python train.py --n_head=8 --head_dim=32 --d_mlp=704 --rope_base=10000.0 --tie_embeddings=false --init_std_qkv=0.0218 --beta1=0.9 --warmup_steps=340 --decay_shape="pow" --final_lr_fraction=0.1 --batch_tokens=32768 --train_tokens=298700000 --dataset="wikipedia_en"
MLP neurons of a small language model. Each row is named by its layer, matrix (gate and up: input weights) and neuron, and shows model dimensions 0-127. Each number is 128 + 32 x the weight over its row's rms, rounded and kept within 0 to 255. Numbers have three digits each. A neuron's up and down rows have the sign that makes its largest values positive.
A block is one neuron, or neurons of one layer that tend to fire together. After each block is what it responds to, as a language model described it from the Wikipedia text at the highest values.

L4.gate28:146118146026132125190146102094131141126113099200061112136111117151151125141137178154134122032135119119151128165135070092200082149135147136160086079136111107129071142106149112129123104092116189094197128099120104133109163127160101099129086133125146117096123148117107090145111087111066107202129167163124113138092100111139123141103142151178116169156153175178190119073134116119118168143084
L4.up28:162122139123171097121116086150173179103093176168132095087168194150090066125136208161070144092166174100223169085170076132134099113146103188116095158162124133138119120130131150144126153125159101136105176182084096195112167129150056122129126149106125128180150147148155120125117137158139128136164142097134166133143099152123159126159195157142096098094141134177102151078128168135120139151149
L4.gate37:113147130162170109091127128102117087107069124178161177158127104082104161149108194122118142151151185168090088166111159141092087102092105079132101079077170145126066084136123083151085120180159148107139122141135146164166160130128056126111112167194125126156103129134162219125142065124130077069145143109143112140103090119105072168132059106081108145184068106096181155108167120075143206093129
L4.up37:101122130127120117108108122060071144118118120174108113210091074106149124150147071132152195100146084148083136092118137151172090156162089089171139123104103081121100130129120135136129145110090124094148086120144058149146113124112154183116205140204150117162118164081123126140195176083180122127137065098081152166132185156149133119117093124140093142087129086078126153139136103160121148124128
L4.gate38:122127079146099111102120079100080135114162146150115154084092186147132106154106151045121109125146124111165120139174139151144053097128205162185090099104164132087159187125151168094089130142142157107157119166143160082121102083159156099189113092121114148111150126123154131124091133118110175090106132159172146093134127103120116157173163117120108085119081155121094079103108129089070120086163
L4.up38:107136155166088095173179125173154104137076137072194094058141160120146153140153097139104100130135103112169089144155190191116103108118139119116087097124097131126059112172153125100116100195161122091113123135088121069161121149181161123172166132113175149142128096172074235149167177153097153112091122077105093090162172091138216204177171121162160072188131160153188056163150142129094217116133
L4.gate218:129136104126077193134172067174112124125069176172156104183075121151144141108140099056106158166153139126110085076111140043137133150157172093157088121136144210195186088098148058115098086081084204130154178178115135115115111162137117103133126129153132078110086102128108082176152133158132159127108119136071156146109114219097106148177165174101136173146101131183119134104120101170156123153111
L4.up218:157131113111157083089122113163106152123089116126118122092141086111133091086207063135037151062194122101158148084118143158169102141110093129179144097159104138139132086135147154131150113172145136099073140144082079126091138065163165159176140122155143171125077110180119156136141112095102190112137137074129117136130139158098082135142176146180123177148077154132129131148125141108173197134156
L4.gate260:075156130118069151153143137115129115193140130135117103153148116163140178148163081196214114114153099148137164099137138092120131084149172100113130100161101127118168103158123093072123148134159114083136140092192151145163128165128182120169114166100135187120128152118073151108149116055128167118119115085098128145123129085150158146114094149042211124114131140160170113156072118159156135171139
L4.up260:134107166107118139112101106134174163151143121135090117160113224111145087135104187095159141167153085182140162105181134134136129176082091105097102136164093145094135166133167151112163169107071097150158132151108102134112106175138182104131226163131118138124178180104139138108168158073119126105164122152114140150120066170150187135128099113086137193147112106089131140134152159087128143186136
L4.gate267:065121133106057117114153096121137141111103113133100128109101145146117100134160194119081134137166116135088140163107117151149100091106191073178119118128076154181080054117129134104163115078133132107094142148118106105166142152128095105161103152182158150166171077153147120142175160086072155133105096102130165184171140129116123125106162116103168084095139116153124108109179138130114162102108
L4.up267:138091099060138123147097105130153094084104076086169118129136129111120091129138017140082148123204129073134172143146168166105085126145145075084080081105135148152108077120095119143090086071136163051108085152089100154145071120133096119106158182143112037122149133139146170137118083158099093138127143102112148143161207154119153117134149120158101152118113104103176064154083157170123134112152
L4.gate324:147107137175115124096177142121141145074141153085164124136082135087101130126107138110137154084091111109148167141113143107147139156188142120108104143096112212112154081178159132100147130128179114173117124115096161128152111093165113154117144074109109146148138090069140156089159181166142148091106118130170106126187098084113139146122120120153202103112064153159080139160160148111158139077144
L4.up324:195121088140086127128152138126118117104072138171138121145159166182098136095126149085189141086196120168086146133161145108101144127132131077138156168092131126131155113128120129151141112165113112137130110147079161150146105171136138149087160126132079068186130116094180102129143187131147139133090109092139106190161096114133169122168110103103107139099092135065073141167153148160109096134116
L4.gate327:164080131146127108087113142148112131146089147076120171108134138175107132120126134179136194135090117135124124172136077121109088102109149105084141091135134230158134076105153206171175160116121101090097159161151142136161153169179132110196117107104083202146139134096092154130116122111137112130165108161116180142117116151111107133107125139129085147123083164177111151104073127177165143225176
L4.up327:138061105120074133141076132148106132153123114113152152157083161184155116120096166169142060145110131135143072156082124160123163074160173119097089148116162148140116134171135127151073083157114124128085069139125141079199110147205114094213072120185161187060165124137128139103127113118175131094093163170198183139184207113117149088138120139173122119139177107121120068051126139129094162173118
L4.gate342:154132064119084118046163095083142128165106137103086145175153191110176164142129121191142065120123145135185153146128122144085107089145126060132130122080116132114098110127125120120135156090136090136158134141163142148115137150142134082085078098094145081113156157067121125134125178143079123111125097138119158108121063099139188122178154114115136071112150118118149192126134107171094102175172
L4.up342:147126147069126220108174085097141136104159140126073100110103111112120171157115154114152062169123094120133183098143096085106098111113147092064093119128127087100135153153157064141122101108133172185111138116125075138124165130144089188106121067127139094063156109092143147150098194123140128148054117128108130100137077130169128139168069135135100115075159103162067106153147131101144133154137
L4.gate369:108111162098112097068102128077115082111059115122106151145137093114051128131158137116158082124184107078167113172150158100147172079205106093159177128139116109123138149117140164165126127120156175103143087106124105148149125109127132083152095114139172112158105117113195118188155160137188137086110108076165134134191082110143118130150123198140145152120146129102144176128210167171161141118103
L4.up369:104118139110096107089105096173090095109155138122128098126115124117140117068182106110169164123157126143090137114163117072168114173150166121090119148084091110110137060148144094132119119093198189065081092063123150134126106145098119153116082082123144131098110117085122148104143107091168127170106114100124167088052114136132096137213172209171156115119147084201072145150108179163119150139198
L4.gate383:088144157100113127185120147147136147114113108158172163098122178125120163142077124134094083071125121170095113151127168149103103103119088142100135111109124123152119091145152120092148095109137181112087109174103131169195109152130154160086138135151176112130176129083069149153122063099103109132118124106174175148186105111140076141144136074121147107089103154131113129130104214083189158135129
L4.up383:145082159105098108145142138159118151108129123148107122118088136121082132103070064127149132126082125081100098124147100150166132146183132112108126136147136079125129108139105107170162049094125110129118118163159142123165159163100107198083175161067169127150166161088058144186161110122115088137156092097089125139154094144123089208072132130115114151111094164125151166177093116105202177069120
L4.gate520:095058093173168082089068144132114126111112110146092120136140118100090099142127040161145173156057147127121128133116076135141169120153159106104082122070126088142125075151183126125153068127154173110119135143098097119164125163149163160149139139180117110160107139167070120181124131127150127084085129215123068135177082167203040085085169173148154170168148105100099147099145138135079160102130
L4.up520:159123169164140164118112152137118208166190146113147146082146143107066102133092138136134087139125117102105141128079044178145193184087100113097109055135151120116079104138109132121148112165159197134144116117171114090123109086115111096139147118210153104084105124118118142145140154080130167099172159138163162099179162070118136123096083109104143041151103156080153161141133198168105138142084
L4.gate537:082114105111089118126082102165077070114108107112099127112117119121099099093124164144133131166158166088170150132065157081131168137169119106182115127121145146093124121152169174115130121125104129157085158139174130112111140132142070145166082150110169101169207125114107077152164181115109103159128143149174139109163064036070142111196154154110140086096084179094094150129166149146138142105124
L4.up537:127168150140084076141082174100061061084115048115114146156133100124159089091102130140163158118174127147114190102076157084144109128151184068143083111126142151086181101115069116191129166131132109127120159144142148137162147123119116168141119172145181183089133117141131090142166169175173147141174070121100172184093098102134130084190106163121072092168106095168147116165142130129130101119127
L4.gate596:149146149136139108139090132127098105049153082119188098164142210054094124130137144173086128111162076087167132166110157143155098091140162162137118108150154191141151178152173183112103099113101132135145108115133116109105086138116133070139176099116126151122124129077169132160160086155074132156154101137107122119109137130140120133198095146106113127114159153185127127140104182112119122151144
L4.up596:132083139183125087145114120117102132159125152142130068131187184146168162106146118161103074176144116118181125118116174088146107109174143129122151097152130126094102121144126126071136137139166147103152144132157150061172171175101137115156129064072095122120149108118123127115175135178107110111113232161108122165103115105119209150124175118144128183166144126139147088129114124125096123156132
L4.gate625:157092095124093134122142074149108081143077097124088122089082163165119111099065160154172110129115098137152107142143107120126071117146178090165066092127147140139107132131106146084171165067107213125079193094116070143135135149163111084142166081169195151086107100172103118109160101102143067084191167155156196164167115166087165168151116158137106104177159109130115041063136146153090117121109
L4.up625:141061092152118191148120156181094164141093100120092111089111141136126111094066166167200126149116133143141157156102118098077081103117182115116066098128052166140131075159123095117143173140186181086101150100130102143131110174197193101146102137110184108126137106125107116107158125087150162178134170162129155118157076151150132129116137084180045155120181088141141113151140153160092151158154
L4.gate672:102125190148090074128118116117143190132112095117169094065138073134089111125103172131141184125163129069110096126144156139205115107108134085124108125169099228098176088160185139080091126162105107066090165099113128012094143098137140151104168152124172113175104077085109143145133154126158108134107135136133092109111181107142120131159092169131121147163122145094194144109148056180180144156144
L4.up672:155143181120111113116096146142110156175106131136168093134109097136134111125108125165150124131190102138133128093191182073184119120151185114148086103093116134109159105140099159109171141104173098088110129193096095082160144067084111146109135100171164132171168100052078120094111095120130155099139192120103165147095069099148111116108088153100102169112068135174168170071137114126113103089185
Description: Words opening a subordinate or relative clause right after a noun or reporting verb, such as suggests that, the fact that, village which, school is where.

L4.gate21:096131139143209122089115126109123114170115156103141131130098219138157137171125090142109141127141146186118103134146179117117125050096159113129112151097181150161155099104145154087119101063118101126117116114104163047117115116112135082150164075113163131162129134151119119114106072150098129105147146187176124117153173143091150122132094124104086138142128167195077186086161142152106183121109
L4.up21:098153079104156141129141143123153053118155182126153163133104157173109123106096062172122139133148174143115136069161166119079110156123078137100146130091135179194127106106137166144159149110139094132121150103108078096111106069107083116142133096075125137140093050101100152096156120067103121131168118171099051147130154149151126105094097142195106113109115116135144152103126130178070139109089
L4.gate24:137114125122125112117152128111148159128046170098106054148158164099064122095145157083140100107106122087076071153095068162047143099134130050171143130068152145161164063101206162133100107119114149094087177159152105140130137134052208205116120166129146104140165131097131062124156125139109094068101145157147189129100114126190159101098142142172129120096204168091135122157106122148150097157094
L4.up24:157113024135121149168147121126150110145118148153113125107154151100089178150132132103158111139090111152060138115131141134150163149079101073212108144079165100113148146137114143131184184169135108132143137067138095167194191151127137154122062099096141090134208132123087202132189098145133144103138138110131144182092093074134110198144173165171129143152098179141154148141101131163127120114109
L4.gate76:062113092097087109131123143088200130163146139136139126138128164168156141071150133109125098164169116070142107127102164076084124069178183197151176121128180167162161181164137156104085133151058145172163147138140080112137092132116126110144090165113161182089089148124172150149166085147146106162146090176185126116099141111116129173146127083131111099095122127221094114082158179124151164090069
L4.up76:081112096127138188125122162142172132105157131138089090151119159082155084114091130110185146143132167082162097150113149156141092158106104142086126109127115159148147091147125125095160093108107133057126112143165116166152184126071059118126116159092170141130089166192175151143084142171115160093169163132111098106132101142132092131141101116059087135176139134137120143190144151117135019099144
L4.gate108:194110120084170100129147118180127112139142135171097125150110104177078161126168163169151069111124185130102111087125088110117099059141125114144132133077145167159133156145145175096126083133095182157046165125163172086171143103140160127148139104116172179140163100177143133112124137109109115135135131103104108099156072144165122106143115162158126091054137125126133113199159161137215073118122
L4.up108:106139040099134172139185138177166188067138168116101162138111154126143145093115125104119110157079206111150135103117134092104079106106127141126180180093139152121161116102140136129109113150171203097115141130130109123130076095149157142019109129119084097147121149119130130173129114126157159116165100107117144132108143118095110162141168178130111142151063121105130167150116153145082148155087
L4.gate152:116090121139140078106174165115132133119093076129138175142100100165145143093122124144129071123129133098165087177124145111133107120175105036097121122088122106153097104136157111122092097149121118157126113142112139091136072107057140131078104144092165145094140090139112109128090152171176111144150175153130098147151156145127116076130165166146097097054143098098143101156073138134114172112178
L4.up152:170126149108102102142125125113169173118118138049126099156069109170117140096078127102158105123109155107153148188084128113157152122106119077107096111137184150164083159172128092096089124123125140097173135105117138088123109109121081151147112166149146107099156146093098115128095094112144192090049170142166154142103218099156153091125156158137105079115157170143186186118099102166143126105137
L4.gate177:120137137140124082094123164123138149152142160153144115188186093157092124157092096142055163143122139176101155125103078144137160135162109149133162086139130134153156107129115098154144085160169139104128076123141163110168118114087142150129148114153169194150121170170176162160183138073090122084140102206113091123135118128094114143135127137098121187140130132165151081138070152119091104123096
L4.up177:139094130089148100061101154057166145166101141102114132153135104084125152106104198126089138125142083141143140072116110166128116194119091058133138099185107144077110159145114095142104153159135082073107179108123086096091167126088115139093117197140134157118141180191117135153174105140116102128075154158082138086127124164107063108087125097122213154107103139168048087094091119133111073142094
L4.gate204:121093090145138114140158107092148123087112135080126130133130204172134161076096160128083149126137096105121050129136085162142127174214121144105126156132119116109192088120148142122091179113150125161089160154144148100123130090179111112187153047118097117144084124114110144110109131103097127104151191165130157115151144084107139145134124147181105125141125090142158142103151141114130149125090
L4.up204:124148169154163143069120109068121197111164141115040188159119148167132131124158151060124131144132124097149153127125161051102121110057120129147139137115122079124197111087124157071131102124117198153148161143137131142112192133137110097086166131180136157045106104145076114169115095106072120098110111219147162098124094168133082154155106156165130112105171142098127079149143163152073158169141
L4.gate214:156124132175166121082090133103118130134110065122113116154143126163085155116179130110153103048093130147092116175151108171142107084150121119101145081130151158133087137134147145100114133152105117076144132100055112139156150098071144159115145131140141170155157081121135121145104116148162091057221133147151108080146069123131080081133111100113110171120175216176096127125177089160153080139115
L4.up214:168098095096163177160147144181072174091126072110138133097137135190124130128127132088172123089089174126117135115215131166156085124131132127136148091158127110152088110141129190111098136075164121116175156105127143133175139125084066179114090112111127206123090062134170147182083075186137100155177119144088136080141126130108083144184157135151118180120137127173145129178118110122137100176070
L4.gate222:181079149152112112180206164103159152124134107078084157123132117114095113161103114174070090101139121103125176173200143082104119127201152117116167140107091119136081093159097105179097058126181123094081072130117135127151104126136152142119122180159191169141137098081119149183153150109132114138186183139091117103106091157129107092175107120166051135118152121077121149150109117109136120117161
L4.up222:101105147150178062118150168092109113108101161127140089096109124107139183112115213109130148140097121163146141157107131180101036092166105179140134127118179139099115170173140132087161125152083079105120126196107156097139117108154098097138134140185128143176108185094133117137092146134151117143163122095122097173191149173117216145099103092127170112187086142100118118116148144103107160099111
L4.gate308:168123062138166146150104073136100155129143137140093107101106129117124152115099128077126135182123139144139171081165139126153115123105174084089149136152135137127138125092189155158178077127153141145180115107153109120148160148128137172108148110135141132130105163128176073192127078186144154104104111111112130164135131105142136108138185189144126154096194142132139150098095128158150134118044
L4.up308:086093182093133128137124184143119092102124150167153115130101182141128205082132052116116068154111082178123144110149103106146106115136117107101138161129136103184177203135182160135132156130133165141141142139119122082094124144151095118163171047175091160120118116146135160121091186156104125098136167158108096108093122122061119134131154169160128104081098066113123085072075116115106103081170
L4.gate350:107171180157143131173112123111130164145129133137150155125235130169116159073120153098176116115101130122148163123110094093155120212136171106093106129119170124116137078123162160096122112099186122158056131118165104159120129150138109094098111148141092102133131132208136124138178086110107109145151164100160116101111088102147132128062060096162092149090168120140124161170139080126100162171060
L4.up350:128086138128146118118100120117143170143097099117082167126135139122126199147190136115135172120102137175124156122148129129147150181101139159143179154126114119160116167102148042152112120149172110053106183098126073143116157140094120157100143169153180143129102135124128079125148144132128106114163214076156145099081150084155147118128140122133147197041187197119048114127185090128165083138141
L4.gate385:103125125121068068130157189161111120096151197129118247075147131097141218169103100053168144162154086124118113124145173167147135079154111106160187137112145137123091092176187145161117112136129091147130034084159125129142150130133115138127196097141152173156135135099068110180172109209161066083103109117136115072088115151135146127149118153112102127130160130145142123129122133117115124084143
L4.up385:141083138091087121152135174122110169090153156117141192155131198105110211145145118162154163146158155110113095122189144165202108118132146146194150129119121114160078147046123118174118073109147093096105095158121101138156168094124106152123161118188112146095145171165135136124159082152157145119110138107086125116104143133102149101115096087111075085159209101142121178121127097140118097089177
L4.gate511:049083136151191163051106159115160189133117167160113150131143175103171180087114159090106123184086194080064109125146147131064115183120120072184161157134134147128139110135131170139128126107126093128094136100100098127155161095113129129127105147114148126122099094108125121148152099182126156102127134072160101004094099118151149143151179129170138118083079096128144171152181221159112084119093
L4.up511:166090094166136122119132135153136105187159171040125075090092147160145168088199148115134123108157148093174107141120126138149029183126118191190120127116143130093120162090155130189097089124123071096062127113135092094137107153135119184081080084111118082171141128205090121100140133129094137128141140138103141116106120178123149086127146129153122174132191176125199130170117137091149071129169
L4.gate613:091099106168132096142156143115157121129061122136153164147088147144116111180143130175102099159117158100125147182169110099125137094195185158136170184082112146112126088087119114132150113217191102099098143169144115080109115079134117137166100110136154164152131158179106092137150134149126082042171163176145089126170085180131148131142131151122057150072124149140133166121111150126168131128111
L4.up613:121157109172129133148150171117154134131081068148120150159113172151117144113091156113112134144161116058163090162139113140076172159124156087147159119138138130166130155164104192106106136167105147084083123098169166094222118113105136078180149051173132151141125154133125167152090145185130121097178175163197160218162129121144058129110160154122099156156070101135145109104167202142081119144134
L4.gate628:125120069086116144119103088154166119148127098165126108057083129092131115125139150100151118112132106102102161138151146164130081117143067068094113110109085136127101099135158140121090177119072122123121124152115079129112154173118122091110112113115086109139066068101160097150126136089084145110129040155171152145153169126082141114208118087125129116119183179150114112140156141138103111136054
L4.up628:148121098133127134151123185148121074114113121154075101091117143181133130099125122156174082128127153143140133175122179126095126137159045121128175194100163186162144143123136172168145145140053121107130105156178132194132117103145119168132106125161145121197082160112132085153169108099135076064097141183108107109116138116108112094149156118171134161182131081121130159133093132175137184147152
L4.gate687:128112105114138147088110128093149146110129123135156120106133142101123133117105146148098114129148111081127129118109140137108086087169092189145189110118076199131131096105115151147108076107106145162112091137172122128166229146094117168107197148151168090099184140176127115123110118116137175085097106100118114166147144157182127121101207131118163087124133121135093125162086138195156115154089
L4.up687:148074097133089127117074143179115119132128076095100130144097170100132147106147130123055143145116184116139107088090150026106101160117114168220095152175164174132180194154135072145157127103175130166081113170077132152128153136116144117110131067130114090155226144197152132138166100118093160118095138083157185111155102154121159132130163123121131077121144171127104133132097085149124120129116
Description: Ordinal suffixes and words after a numeral, such as 5th, 21st, 3rd, eighth, mostly naming battalions, baronets, centuries, places, and editions; weaker on mid-word fragments.

L2.gate30:148094069117170148132102146073092140179094145106094115095116153137159141178114152081122104167103131155128124196176130164178129139126147086145092110128134207103097165127205115088102164160126138193150147096164106146113059132134139086093067138157148086171147124052145130166095133096123156148152107172142103163154105151141130146159134121123142084138141156127147165070146104130062150180052
L2.up30:106097098085143128138117176174145162182131120212066155133131099130120090082136118182075129128153129102130112124138083104110063127122114120096094098082138137107116148086121122118072120153123163098080134078134080191169067116118143155131142097168106124117098148078120081133143133127083174181110183153130098181155153173124133160171120197164110133147179115150138091148129147178130196117158
L2.gate157:087103116098081144105158080085074156166069115098129152151155147161116151124061127101144157157126135128125104195133148126136150162126115109130059097127157150127115106122216125076108110066162152108071154163110143139165138154138186107135096127169131084136152116098168153122130115069160126132154136130140181116168135105069171161140138093146127124134158181133123101077114166155094114091089
L2.up157:132072100132111165145121157147083085195072116158108123146158175100118107082112132153165204141141126125112109121079130147085121107094131149132169126094165140109095126071177255165126149093095139130080139097132124090145106136155155094143161165111174172087112126109126092115121108123081099132127132134121132115213128147074189160220117156145094104179155101134139117122130185150119162119129
L2.gate505:146137145120132160055124113115068090129083072113132127141178162134103115098144120153091159080114140105135112161146117072111068188182142130063124121145175179155116150110163123120148157148107086160052169085116083145150150122162208108169142155166102161109109142147130103134184081098126126140149110092128172120194154092133145089135093118148163113067151182138063112021120096155136124101128
L2.up505:132158130183122093145107135181088093159119198106149140160172177135111169038141203135114149123130119071138170142132143103110148147179158100115127120113129127122167155062154143138076189122128121148134157176096096137104152093134149171142157175122114173103091156130124122109124111147145111116159154106155131177165087202124094086110123121122126076145175114157129099102189118070129158161148
L2.gate631:116114106168134152081115116113163135140085074100083112143149158093116156133115109184130133174155104173154165195083112148146147079179104085115127165118123198103068097049179099151122135163097137115106180115129070116129054115143130043146106119192082164130094134108099173142148135122132123111135121118157221177149183126095167127212100111142085092152141140111189061110134142178156163106127
L2.up631:168081117142121144130135168115128199130152127094069151125092112086070114131113139183101136138149107122040181175132057171102152109146201128071126116101165125154126146148114103089179181123179191095069176077150131200138104149128159158140113068165095165117139088053102161133139126079109146123116083144063097175126058169095142099110126163123121083153146115117134072149091114112114146124099
Description: Conjunctions that open a new clause, strongest for concessive ones starting a sentence (Although, While, though), also but, when, with, if.

L2.gate67:100116129108125165141188112157119123062107130137159124120123125143111180112234122159080185152111100158132089127106120192166029161117146139138074100136129140104111113131149136115076124151159095136112124116117154131086118119128154147085196163133215178106097128166118094125105130098090059183138165156066120132105130124165109120150143144174126166104100111121161120112128096192093105152127
L2.up67:153155172144075131088144139108126143112090130183162099109118159163116168110124208114106137162136093154055114131168140113183098124101096099134115096166190150071116123186152150048142121101158082142159143135118095120118120109091120111110200132163136127125130118131047111146098131133169127145093111158137173166061014104072125106117146150160181162158083105121064144058165109173122067122079
L2.gate122:141121116096147107152117100159148107177139131047153105122130152175088143127126156164048078106187188101126129093122128156159093060170100118144120112122192098112125145161137173114070148143156149058113097131131168129165076057094116112154163138131114113148149108102106162033145159129094102149200134215159121134155119129118145118102197080193102170050111181144128161136161098106187098118131
L2.up122:081102078157129090128115133138155138129122135100136131157164131101147199170169073158053147140131094097083114153117116164156112121132172167199165130184124140122064132143141127091113100153161146062093070131125127123116120075131151082148188162086114124112134195123095095098159122106100112169174176162089068134146084144094120059154157209114081169081120141179098135105173101125118136094120
L2.gate217:114067061067151103112129093078156129146100109135154138126129187188116119157191141128122159165122108190101133129115077128109122086107129153092090125116135197173091143073117157092115145082134146078095166132124102084126153105137099126138132097174157153169109119181141168126113082161111099080170122234133098161083139124162151156146079149138127144099165141139091128141133176105159166153080
L2.up217:092099120090113122092140176098149203115161095071190173110092170159195132118102143172086127117146124199128186080130142130161173055151115173162143177105077147158089166155071149111050064089142104149115096113056140122113077149128119116175161131185100113143159113165116115070117128132095164088190110214089111156070125081084134148098068168152146121083071142106157153143147164120105062178126
L2.gate548:128134159126157110095101122071141135149123136149112107156118119169062125067103146073122129151149157122150132122145136134073133119120189111184180133134078152162161165110164138086121154133127165147160146147144106061072168104155055142109166180126137079114166075107076121104162108108116163111090148150125169199115115109171095150143138170118143160154179109198154172105133127144152118199120
L2.up548:098132130150120105104115171077092131148153156089109170108077146121140128090136109145157144113099179136103117122050130184148090170114141081161095131070083035112086120158113175139072152171120099119144148138127145083098109174109142077078151135106143129112147129138128102113095107147135146146111147154130113098144134121073139163133182174174149177085154173118095130148148109133183125115175
Description: Mostly ordinal endings that complete a number or word, such as 52nd, 53rd, seventh, eighth; also last fragments of split names and words (Augusta, Catalonia, disastrous).